config.toml
num_key_value_heads = 2
norm_eps = 1e-05
rope_fraction = 0.25
init = "normal"
dataset = "wikipedia_en"
MLP neurons of a small language model. Each row is named by its layer, matrix (up: input weights) and neuron, and shows model dimensions 64-191. Each number is 500 + 50 x the weight over its row's rms, rounded and kept within 0 to 999. Numbers have three digits each.
After each neuron's rows, "fires in" lists the words (lower case) most often at its 100 highest values on Wikipedia text that the model never trained on; "fires on" lists the tokens most often at its 100 highest values on Wikipedia text that the model never trained on.

L6.up485:487527511600471437558466459506569479495507592401444424559547432579528519529452519501525578501532417456550471387444504545569488541542436490479555496583458551484504450521454519481436476509554527528491530536483525447512486480538476531461563403526443460501455413517474466528511414438530494539460474385512555508428458528507497456541453507558537416513520500511453543518436492471494479430517
fires in: "an", "them"
fires on: " an", " them", "1"

L2.up356:508522532508470553520517445552541412493480579603453554539570461480481543507524507554592580445466506527474521557524547414534498508428487528545463524431562492545586538490511518489397470481442500430418514485471486416512409458409508506610455553509478439430501473440505518628451499603449518514535536493407459480449510482427543449462553437469498460485543539493518514488485436567547474468509
fires in: "according", "of", "along", "no", "on"
fires on: " ab", " of", " along", "cc", " no"

L6.up690:459570417541546474574508470498448478524456532443521578515475482515547543563458474450506480463465540550457499498497511469465524578514563540458552520467503462477527607503450548481564589505503453504498506555535511461438579606457427460375535391522505508576456523513503467390443583494368508485578497490519612389504527488586466494517450430463541456502506508473478487513510475491517451540516
fires in: "and", "than", "to", "or"
fires on: " and", " or", " than", "ly", " to"

L7.up39:451464515522449531521518516476510476460553444526495508509541480553498503510520495583551467603454479573486433420481449471457437435436428429414467498543505423446529505446509477532481552420564542409456458449369545578470484598499573535524453534558535504478563498476550497501663487565393446518558443489518495505548519513520449452461437370489510525437445448491575510484548474516477491393485
fires in: "before", "started", "after", "began"
fires on: " before", "ed", " started", " began", " After"

L2.up508:501497444471414412509496487498556598467400415543542463542461465438519496423512522480544456468478495473367551468457463454388415550466558609552451519524523488478488467527607509548475431588480449468542485474491529487490515503414523511448523438564585501444493528538526575496426502517528554472625554569472487527503538446523457572475509508552503421499469459514541505497554498555406532537470
fires in: "between", "as", "both", "its", "hisham", "they"
fires on: " between", " as", " both", " its", "ish"

L7.up340:504511410496573438487463444514425442534384581457549491533498475521519509481557521491516488456514424499540542473462462456436446530556443443569552454515550408544535441496519526469453560563573571523476624534449579490541431428493589497396419473399479500544568463459460514537420496536624533578506467464559603479512434443495524509488425482468513487561507592480475581474432474570525531581545
fires in: "an"
fires on: " an", " An"

L6.up7:536469530471535519505389518508486465508565500506468435545447513470479502459483479592548516505364516564562561490500513505588445535545569447505506490523535507516451533432395465510502466517544507440500375570457430466525572517499418497481570467500493491532523528568584506484491506519503536476406415521425539545529495471580428457433555479352515479495472650494548526449499527492487451427491
fires in: "in", "a", "to", "by", "from"
fires on: "In", " in", " a", " to", "rom", " By"

L7.up284:494461503496431439550480440482497517500523630496549458496516485507540512521548486449531551590485494461437467418529530594489476530539464430461484525553485473544548601465419455432541547520469432550454501492578457499540532519527424509495518492528476504521475518568553558425525545491417513488562492470634454498400482529553471422383521420523472460477478533551542580492560613514510485452525
fires in: "new", "for", "to", "after", "in"
fires on: " New", " for", " to", "ul", "el", " in"

L2.up998:508462489403425427525466447477479544523490439500505539439435545493432585517442480496525526546590474478501572503591466491423528550592503446519477451470513499524418525505467547430541483449592436550480533562503579503406504506447491506452525531548463584603456449545401469523532503534461384503481522545452490496440487500439441542455475555591474483505576584508481485430527474500448486487573
fires in: "0", "stetter"
fires on: "0", "z", "et", "y"

L2.up833:514452529464438455569389502547533527586473504593551520467569554489570536425413476541484502534555447503505596454566443513478495542564577487575481459532460469481467464517388477550504517504521462538432445518501442442448495437469523492412459437487473514518520509391412472496434567475522575520403551477479519383465508542503424459497541419579552617464545391544442519475553532549496535510476
fires in: "0"
fires on: "0"

L2.up944:452443517577480473416436495454518519593503550565644436478553491482427530461492535497444452517436486505535512455506535472468406592483512496515511487510555466472437610489497514462478601383527429429526566566566504626500505439461416458477559522471502542413511542527578401415494507484540488535494562532395535463537517541471510479564536487494501437531478535538524519509510537404591570532473
fires in: "0", "bought"
fires on: "0", "as", "é", "ought"

L2.up286:565454472480458568562523531520473483474421534501571517536484558401457566516523590550474560432510461514492495486520522532568484535441485530502495592485570509557552427452546530493573522461516455445412454565541536510443518562464483481462393452539601502507492560499561498545481599535406463453457463439541510592555449620536413580526541529541581483421492535500515529453533595579481452530495
fires in: "during", "in", "by", "after", "of"
fires on: " during", " by", " in", " During", " After", " In"

L7.up584:569524544458551471473473482523539505583486516451531507523502504451467482458604441513534497565468537459482485499569571449407501455532450418483576509559517572555570506436486474547460509499490356611567488502396584416444563522424567565379614503522536542569533455526517476518473478520448452441387452498476570618583452457594544544484523463555443525458488496555440548457519502499470494490504
fires in: "a", "reaction"
fires on: " a", " A", "a"

L6.up182:524573509477585460548427474510578481553477593510535472525485542507471397531491558615610388458521549556506564512467425425490516448464481507402422438485454503408417541489492430493493456430470474507468495523439532518459497491553517577476441525529550530485517483447453565431445529398460517550420473521511509526460451584636450463495476441441507468483507508410536587459486514587429496526457
fires in: "s", "has", "smith", "had"
fires on: "'s", " has", " Smith", " had", " t", "orth"

L6.up431:472505421433488466520505461463417507550557471456460513487506441522463502485487508513525505496478543490447501491512437523408587581459448501470458486485473485413465538425483428560535519409474468441525424433532575447470438483536472501469567507540479487470459524542493511478546404523459520557373441500437398557543522543544506610434412408434499448473500462481521505558485471517490396484594
fires in: "or", "and", "a", "including", "while"
fires on: " or", " and", " A", "in", "A"

L7.up542:483409556502423514534537483431488496578478522478554473588521558502462553503527436537514485483543603554427463488481439439481459526545479477527475454605498484516518455561478562539496571586434517638464463510482530537538595494525507556490513475570438487483421447431490567560444390511507461458570537514469539558472430498515452550520445518507544439478437460412505455379509454542494465603538
fires in: "an", "analysis"
fires on: " an"

L6.up87:499491501439527459510529467529524512458517498514454527473543529441449516479455524493574471461478458583512385424522527392474486527532510552485470399494522556572553489491514414468609529462538607482448506471490453404417480521574451549481514460581505467494542522570569511437491548528523528504492535389477605340590443436589399449499485428546555487440481560475612532528397462559445488528495
fires in: "and", "to", "be", "shooting", "protein"
fires on: " and", "ly", " to", " be", "oot"

L2.up497:557494522518498499507560419531484542513505534485485452375504435473417496479493496504554358431450403495481500429495506545544492433420489496512580560486531506527517550518481598551454509487508483491548550530482576467472552527469453535432473457522474432532523526531370496484526558513460506527434483481510395512591504523485505445542543518509589438530496495566466505512343413567426467495514
fires in: "they", "it", "he"
fires on: " they", " it", " They", " It", " he", "It"

L2.up144:498441450562522475496540531517561468502550559460421423385400530469490535460481473518521557522462477461501498534601525489434509492511537412563384515437545450593479402453529606506466485465521494546430422457472475501604565512439512497563538488490565508451520476462541527528524621488426475474513468512550489495460515541465441456432493523554526449494507440553450428580500485556477556463481
fires in: "of", "in", "mine"
fires on: " of", " in", "ine"

L2.up81:470474473580508535577476525505496502478470541419528640376533487477595417366408511511487473541474312506504529464584472481481558528429445446546491552475449500493530522425491557503483456495419405447589384463490426461454526567452489462479516515506450431494549570512546498466525531514510503473533455528451499421484454453536532437454602398524521625538486545474483529496541460519431490575392
fires in: "to", "from", "at"
fires on: " to", " from", " at", " in"

L7.up582:522431539491462454660532517460450538544498526546483507543419498471509587456477580510492540511549476525491548504603532521477503584541446551529453468502527456589476516528499469509488559498542503472503411503483504505450430495513584405503484578611483535503425526439514499465460554523487541521472563448520493665571592527430446548493508490528546495514558506495489498527453511455455409546554
fires in: "in", "at", "including"
fires on: " in", " at", "in"

L7.up864:504519486508479550497443431439539470527588585484478489407502478500463496467454472470535462447519502384528533485492507463531501430521524585434487524522479474552494476508496425514533443505475490436504486605576477590460485534499525462466497548573506525539561583444389459403596602567452493515471488481494537405567515530515574464466553542550588524478476505437494476467463532491457432449534
fires in: "they", "who", "that", "i", "you"
fires on: " they", " who", " They", " that", " I"

L6.up908:509404413455467431499490420523420525531479524510457492507494455516548444599468618539501546502539502492437519446492520454557556468543437501427438474535502420429512518555492452452599647463529408412483406551495398481520488564539508524550428555463468388494620538526434539534607455451366509486460472513481555507544539526550485497582474446480500415568485449569501490541503515519572553463569
fires in: "as", "like", "his"
fires on: " as", "ir", "is", " like"

L6.up207:486505539543456473414537502439493528610480577474527480504437555528443528521515527524577588526534477502512521392416559493591498690519376487556467399549487372458533509512483566536527523536523485500499512509415506443477478500504500478462511500582492502420444468426412463562434445481512449478510476477482489474487456428513452481533471529552543441469460518575494471376441534603480493515514
fires in: "an", "animator"
fires on: " an"

L2.up595:506530587461564540434507451524458530492497580541462476444480417464602491558475570538419443598505418526532500484475559505468624455479541547517485472520443520499484504434534472540573454507449536596492502583488517467543528509535452481486589511507494571473551466471576512505457384483481383511522527391598478505520504530582499426448562468493517437454642500508468442484541533536501473480466
fires in: "also", "of", "still", "from", "to", "remains"
fires on: " also", "s", " of", " still", " from", " to"

L6.up664:480499550498541500533520574437486440561396501522515490483558525518572581475497540488536593532468496533495454490535568473539460467578522513420458583542515537541493569569464557432456486478520455517510425507460565478457484601491501562457543401467477509570603394547491523444582508513432478432448503441517458577525527395520568488409422550530378463484505508603499492474449494467551516526446
fires in: "a"
fires on: " a", "A"

L6.up584:421518484520423495515551427383501501442472578477458535430443469423478482567470483474426492533492510439539530487475494494546510522476534522503462571497483500356570480492505452540465496460480478486447500536535505519482535457568509503450449489618495478457513493503471589464427440499504537579526483489489458552496503482510400484517481473527479391482502472460531510501614491541357430476462
fires in: "to"
fires on: " to", "est"

L6.up143:428514473489501466501502448499452488512567554533487470417432467509526524552532539520427518557545538371477525610418427429502481478462484454537489551539459522375488535516459488442518456443521513380457367462596515484481491529459516435459548524552524485563576535580486457430550442512527463583480491502448593502494484462513435399528568533527452429389490520441516538378493550568471527535439
fires in: "to"
fires on: " to"

L2.up668:493477473506629436464516528522481503453605519484456514457508507475527502474538491563451527472523442376575562483491414441479505481480421484491512489429587512562536516584470488538519509503510470490497561480521513462446531470484495585482480516516597455522468507522564481443480538575438479493519435460518501537548369482513507490535556456450532465345600539625573501484516426537523550542552
fires in: "of", "in", "on", "by", "to"
fires on: " of", " in", " on", " by", " to", "ere"

L2.up435:468551501459544415508429459542541498460620538491546454500470529513424449510447534509464529592463470603546444526489446503503562471478490538602489502552460503553581523486569494535426434431480434504494578510493509484546463504548444421458420525442510426518516573473510523562472555533420410516554548531475499472518510505492563473491482419524529463533510555451480495398493477573572482443453
fires in: "of", "horse"
fires on: " of", "ar", "or", "inem", "im", "arm"

L6.up703:476549515552548492437440511548396520527544524496509540493485578475353519489455454500545423610458403473538606493583411493494482428545487552462569543431506532369425496536504463508505524590479479420429428509503491493445443521477573518473523479448432497489493521537432491509463515444422515614400471536496442519524488485563401512467494526535455493477512545565432455476483455440480460581465
fires in: "a", "the", "big", "s", "my"
fires on: " a", " the", "ast", "'s", " My", " Big"

L6.up408:409553483536504579598548539444518556526544459451484541490479447500445534506542493415465463442381492496454532535496458466572506464489468448492483546448425497546396595544502486401564561474456487502400489603522477542489527667514388470509528472537578528551484465442505557472419493503514482514528475502478526463510595470481427484473520496490556468371517422478531422521554510401495430547457
fires in: "to", "can", "could", "may", "would"
fires on: " to", " can", " could", " may", " would"

L7.up691:482511533518507505540519476442439569499507425417509518425474527437505624464501581507562513525449546407469506553525492418483544392471481478599515450546549469468460417482449428475479476540488403493502505512555605522449537577502583497415568598462522486511564523495421501520518456415584490475488504369520548557555508508412420537544489485421518455497597494493564402464492574452490604489468
fires in: "to", "would", "go", "will"
fires on: " to", " would", " go", " will", " help"

L7.up832:533575520431536484500468463580484512533516493547525397395524465597385457488493504499519496492494518378497406543467535435472549425511512532490433447483541524404425560611522412559511539517478487470455571559481534569394498493525457518541477514571472539504524410490460500449466493469475470522433534407467517513535560484484403546501480475532504485431399513522578492515409545543493484424482
fires in: "that", "and", "which", "who", "it", "i"
fires on: " that", " and", " which", " who", " it", " I"

L2.up29:477480511551501635458405531601497437409561550506536495479547552467545503484544452522433401534541464410541581472425482452569445543473593545569487593486542540594489514468522492441486437594470472520537523478597442492536485406537481604607582421505489531510482531610536428502508465500540554448465489525511425504534530396447539417563541494491504538459477533530480509519564423561448545572471
fires in: "first", "classic", "last", "final", "qualification", "royal"
fires on: " first", "ic", "ual", " final", " last", "ical"

L6.up524:527503487558518525500536478509496605529428556511411534513466469521500441522585391453528497418560479445481522559492428516542448532553533392537507504475474463474428540552490566646509435478531502476594495462485543535513481539442519471445541416521439458550479460517514554493494565492432573469451429448540461554535489539506535525492541561521502452536535588581512411515544508414571480475587
fires in: "a", "note", "software", "that", "one"
fires on: " a", " so", "ote", " that", " one"

L2.up28:608508466500469471464523526527517512452483419497488501592502476519556510450416533534450450511461446486557512463544458572439450490529471484467458604427474534526484488476467463552487537465486535528544515510492502553474451463493489424647445444500480507568480492505494569386465540611492553462507480485530543440445516573586469465496545545578539461507543552476506470507564626483533473508448
fires in: "when", "of", "if", "which", "after"
fires on: " when", " of", " if", " which", " When", "After"

L7.up646:617479432561494511517551500538503618422480521438479515525488409522528577492446471492479560448443447438479549589505518531553528475535512408643462510561487548562545496457495499519532547440516498434450458527435544576508525559447546563512571455544533589388445485477546544438439512505452439472415496398528431585503430517532393556566574519545448414473504533466517450446477459575511491516505
fires in: "of", "in", "on", "since", "is"
fires on: " of", " in", " In", " on", "ince", " is"

L7.up653:429537509572467512490502386493620492579479519454498493408497563502480586488534554452468526525456493438458447494475484409467478485517540469584540558526496540516362549594629484475587549547503512538453489493516472518547465551515534502470523447495468496557487658464470460370462532440500448630527486526479528440511437439550459564524562549452479548553481511454545532534514473533469476560525
fires in: "which", "that", "and", "it"
fires on: " which", " that", " and"